config.yaml
norm: "layernorm"
attn_scale: 0.125
bias: "all"
grad_clip: 1.0
dataset: "wikipedia_en"
MLP neurons of a small language model. Each row is named by its layer, matrix (up: input weights) and neuron, and shows model dimensions 170-340. Each number is 128 + 32 x the weight over its row's rms, rounded and kept within 0 to 255. Numbers have three digits each.
A block is one neuron, or neurons of one layer that tend to fire together. After each block is what it responds to, as a language model described it from the Wikipedia text at the highest values.

L6.up1944:116154150132126140125068155136090125077134068148124176086100178154134190096073122118133110125115111099108100123127138122107120117100123139148139103098139098131139117091101119122182116086136164186145156092069127078116102190079104124126137072147096057076118144133123106177166096084088126134159181114102152140095177130119133117131147115166157117174108128169132124191133172159113157156126144071194124138172122132116072158111104125045079141161152141070128160151151169119144138140141154118112118145126153066113188092172
Responds to: Table row-closing pipes. Pipe characters closing the last cell of a wiki table row, right after entries like Won, Nominated, 1.8 or 2:50:13.

L6.up9:117121117106135148118188155151130132095143120130147136114123124130052077115146121172109108136155172165124130123094192133142103149095158131165160079141132171166095085105104152075127136124159162072157122146126121122102080130167103143128159147145097149094048135143102123152113150138087105097126166158115198177140083074053167090163153156128106153152143054149118110207098083083137102139162202156111111079134115174146080097151117167118109164045150137159115113116085117144134128151147118145106091177118136118061096143159
Responds to: Table row endings. Final cell delimiters and closing tokens at the end of table rows or infobox lines, such as a closing pipe, ) or trailing dash.

L2.up959:148111150135112209151075186160095128143131079165115131103106176154056120109188133098135184096132134147115108117140147171095094128165105165138162091125127144157108149061146172123111141172078096121115090122150118169093129112157112148123095158110101143169088142121141133155103119091117087188099196143136114105138139157152136109136123111090114149160090174132131112123119136179125138148125151120099135111183095143140141110085124186108166151117112120129175106132142115172173132064177121135199146118116131136048079111096
L2.up1420:160077122118179121083106132078182154190094126097125146127149109109122118093109093128114134121132164102083117126140138138160155074104105133117174059106186106133129164100113108121124145156142099170151083090122119159110134100105126125053138115146140139118136170151106090091145070107117106138143151118114129145198132152087162081071160152095113112103101107132052085168145098115125101119146106097130132133123114083115117129102149127062110155059131112156138227139106121116189059129065148144139159126097160129124099115132
L2.up1883:078049154125153107103074101114114148176095128130146120175121118151118141125164077200102187130164124140165077088150143172170075082156119130080083120075131057157118075145092117112161127127140147147139062134103074122102132077117130135188152150155131106099080134111155134123192123114107155160119198114160149172151173082117142176102185165127155100122121129192073107144121177108156176178091171142110160134152123137172094090119085090116156146136131117090151135141132137172114147061081096168157098128124162125107136093113
L2.up2006:109128127177176092123149152152156082098159157119126094174133110173099141119133121195141130142144113121130122140135152160127117078120104130130133143134122097151108159099094116096109134117129145154090123125127085090114085101112152168104116132101179136100059065144101197155142072046101081097152154130095178136190105121143203119112140123184095098157167140093087135151141134102148194091113053045114085161125061134126167098075068131195138167116125114137123088145129081089156188131117120159083137165111140126103201080109
Responds to: Table cell separators after numbers. Pipe separators in markdown-style Wikipedia tables, mostly after numeric cells near a row's end, e.g. league standings, climate and career stats.

L4.up275:148150157098124112115068169168099121110081115149073182157099065200144080154115159237121053150126153105110152198106100143124093198097105155066095137151168050178128109175177127169134139145127210153103162109099114108125148116121113147145155078106135158149121126076126181144148153152135173060161133102164058103170136093055133139154102163122112141134189113122120090082173150177143159098081107081120088088140099104108089094131128190171130149116152172153074097107127147152104134208154150130131122176124118176157169168157
L4.up517:168150110133087150126132134183159106125121185160099127096119159147143084175153161228187104227145100085129185134092081107113117166160194195125113128157133166149100072136112129147070164209068123031130180081124120124110100127117094136070112118115146165107154092114144145140159098102158165055100113195118038125155115111108131075116081142110061112122114134170130125129126089151109183127127061169060107108110122135095097138102163136148183122102128147153138149127154122137160119172144128096104121132089112107167092139120
L4.up901:089170102204166091118125175132057124078128157092128073169153144140170099134087131145127151083121159153198153081108179119119147197153171167131139124126047163094097109120164183121111123172141107155087137121075105110153137147142107146163178148105155144157146059083136177141058111151135139099099171105148074133152134184163146100093132150133111148117171141152132131147056133093097126142102169131110158073111095149172105216122173134180161159131111109127160161120102139131167102130144159167151172167144156188115101110147
L4.up1298:138104136138141127100049081142163120104081096083096166140123097140117101140116114158149171117149189121100193163104085091144103157199154109157115157147118121150163130153104208136102100217149114087091095142172119132121106115126161159072101167071089145114078103105152174136119104119114155132121131158157102088123134101121141117159177160136064207103143150144136143122165120122139147140067119109101117133175142168092147142126135106134157123071124145171109050059148183108186091149122133141171124093129121154072153166114
Responds to: Word-internal hyphens and punctuation. Hyphens and other joining punctuation inside a compound or prefixed word, such as so-called, re-released, post-graduate, sudden-death, on/off, and commas right after a word.

L6.up1708:099138153101107103129101102117120167114128125139113161136129134122170141099106087122128106138128161137151134139141142128160092171142151112094161089099051118115151123083117022125166106166062097157110127152167103080099124183138064116120097121158124060108141136112122157097109174119122105065136088119157108166163100160118172067167102136125094106177129167170099118111151165142110086140149129143150125145123163088181087067095142138117136167111159057122084143146186116125132035189178125164135120169102095141150155111136
Responds to: Numeric quantity tokens. Number tokens in running text and tables, often a measurement or count before a unit or in a table cell, such as 1.1 m, 100 mph, 9.6 km.

L4.up182:110162193155147135141192112148140092140098136146131120131107132145111105094118138118145104183133158119198174120098176176103063109138099132153145134183092176116126196064120205120127165144154061025168143130116167117128109177141143158174148132162081107121113153170126112131183124157136162150154091165176128128151107121117169177166141131110174079085226191086089124152109120137164116120152071107134113090151161148091103169132114155165137135076153114114056090125069188165082112143144164064120108195086095215139146157134
L4.up266:090113168098095162113195151214165081133090173084176153103146107142124134126110095137103175133123127143116107134087181122106126156166146106147128129125124138144102179161111135167167143120100093157085180133100114083135105141143163122148153125204169173190115109082085129140147105174127150107131181146139126170118152156075131130131150088114158100118156182048114105143122079158098141161104116093143155142106146176154139109147128114111122138123121111199108176123148168145108114160088190122144115144094097184116050150138
L4.up850:164150136191172114118142111167102083156101179173189138110130087103150090100132093132155133102108125117163135131116145147090119084127132078185068098155149150071059162143087141131147084124129114107163122130114154103123171135104141065182072105126172159192085151175104101100160117168096150141130136109153164083105128092088197167129125151112124146187149065049129124131128120184146156118143118143114101137115143113097120100088112120167124182133154139160138182152116156150167096120142167109166142148106141118149179142186
L4.up1501:120129106173199150161055107137167089134123075152143122148107114111113183141180142107138174131121144116154124094082186150094070116070070133141137107146121130107023116091132119140122164167125149150095105103128165120132125112078138126175114097171179160141139125135132128066107120138124086116182158094104110073105141103146152144122141129104097059172155093060156177192171182147120090163086125081132085110099176157168034109125103106129109188148162116152049152169135151146053096131147167147112187129136119173108146158131
Responds to: Table cell separators. Pipe separators, semicolons and line breaks after numeric cells in markdown-style stats tables (sports records, league standings, election results), e.g. | 4 | 4 |.

L2.up51:173173145146100145087088137154115098108097111097162028106133125063148174160110136084152150114150117124142129090082129149127138127115046105141162174173176137131087183139088146165083176097108163181105130080138080162057108032101136104132108142145113099119112158140154145108140178102115101135115096098133129116123126064115084171125151144161113113116149106140141169062127093130132172129117144129106108104127125159146121094125161143140223126139108099103148106100170123087094165162111146146135146131143177138133136108125
L2.up880:141126141102190102092125147115139094099140075194155131032162122135121074180144165136169104156098121089057125166142110173137079138127144151135091125148135163121103146162206131123081174149144172153162109116122142131108111134156142148089106165133107122147091167154142114163198156106107150129109139138149137100186076104175229150085146091162106151090086103108144127113108140130104114160092102128067074072161123141112186072121107115058147101173118096151127115140129133120184067141132174148154129079096098091188195088097
L2.up1357:150182149179121155071077099137177113124099158155094076135158136132145115191137120125197099094122118110173145137097108142102065120149127117158124177158122132154106130148190125117136120170100133183154144092105124106113113091119147112087078157150091121083161125112122153096162138152242090119120056181160126102083165096130178097123173139072121141098097095187091141179167139138121153120088136147150103139172132186063168053094072050097154124098173077098139140145160131109085092172124162135090059120082109118204085093074
L2.up1478:121135128170093145118128148088189099134153175133154092101156131125109132128128120137146103145089072086101091120166104166135153115145101137164148108191096140134100067114120171141082110126079097145099079126170117194126155124111142168140123109167160197202116187070087162158142143133165115103099142158143122100156117117111143147083103153129195143135145197205136122114140158138138141104108104138126106127201129169122092170078143066141112051146117123147148117110138164089185085107149125084137104100137098054077131109084
Responds to: Contraction t, function words. The t ending negative contractions (couldn't, Don't, doesn't), plus short function words like and, in, to, as after commas, and table pipes.

L4.up257:138139091129101106095163107150130153125124107112113122152104108173092140065138107129129162117160134151099115180188097134120079127146062167104160141149109087221136141114157166126117106137033133058127135127086129145178152075180142082122107171136149163084133133108161116159146108138100137153188154129106115116149142079114142035078102116114126119139132078124158117105109134175112172191120163072094192112149129126073098088117149133142125118163123119111188153215123139117097129196119157147133089121156138165123135124112
L4.up808:158156127122165102131139090137142117213120075137123172148090073138165152102069158134075144176093126125089104096083117167076161124143138128104150118170153110175072083079156155144090179134152126126172152082147102152070101058165132123155125175131153141138128130165093049125084084163107137112121097072189102142100129090120135150105138125131150144187141171144139115155118146140173104193150138149132155185078138148104112104161115134104138125136089117130156107093132148091110155167141123127152121088154187084154112070123
L4.up1028:098167117134152015105163089119143127160159138227156108108145136105092074121083131152124121095082105114073110063153156121088169132135192105151138140148091094155091144097155112169106137148132102125179119104060167148089172090160153156147095175190147143157106157088167065190078170150118126199155112123109103097138162147128132097142065130075184139144120113203212142179119152170079147172174109088104135182133121158066161149104084079083141123151118105163175086172178198080071160166139134126152076166157065132159150076108
L4.up1896:128142142098129065093095066098156116115136081146135102095142191070152109108109123174118121173136184158170103138131092139119159201147196154126183141141109124106122079139128176076133087115077111120091136145064075192134185133106170068108092088155112083103095143127141139137105141081107139212151134111115124121127167120134138142165142159115097126098169143128183129118102208196108149162143157097164140077116130119163138115097189109130146139134147065137088080141095119145059137151155181118108094138125157108158134065092
Responds to: Quantity numbers in statistics. Numerals and number words giving a count or amount in encyclopedic statistics, often after "of", "about", or a colon: "population of 400", "Crew: 22", "nine members".

L2.up707:137172123130135069133185108184150154153120165181135091096133048121144136090143114112106115090101097157125102099122128092092030160177090090140113126127074129153146092138177082104116122100085119168130114151109133082140051167145170118137088108140106146128142138092122077148179131122142124130116149154140148111103128152109169079132126188160151154147096117157146079184044124157123169172138163072168191128139102195161127163134145113159158113124138138182127185182130089092049109163134130137157121120155138125159180079136
L2.up908:108124101188164068159082152123181135131146085182132089139119055099147078144052090176160127129162115145113089145119150147096099150136154101172165168163130123091133140096136122162164188207088071128123077096147134114094118167112152122152108112146125113147206153115118118144092177150111119105137099167104114076081090135188138121079120113139133178117110182155110175110157093103150147105122113048122141139103130166140143141111101149150117146136127130154130142115177197147166115182137120129140149130106155080096106060092
L2.up1328:126142072179120123152103151065150171124160119231129137074168103101178168095079096118058104140079135148096122151125126113114105139085130140163150106091116132118132102131100107137173125128080147167109120103140133148079167175104108146149075082216140135135165145108142112149069092141096120079136080152112131118063115159117125096119126107144161108145097131132149119081136149145104115175090126110084154167084096106080121069088152151129166185106129127148174178095108204127128131169113111102135112184125132098093108150177
L2.up1641:100172102125183115122143166161154128117167137143085093178121122138094088122128057158134094130081064100126100117149131174131124122138138098165149088160130112116146144119073132129124155124088173129140108093146086168081183125098160139176111145138171052152115144124159098212120114111119125137102124154116102079140057146175108115142064135124100144127153128141165177144090148155158103106124060118133145212169172131134117162074189151152151167156111104226210163129146101072096126164123140153127139123145064138098135127153
Responds to: Quantity numbers in prose. Number tokens giving a count or amount, often after approximately, more than, about or of, e.g. over 600, about 500 years, 4,000 titles.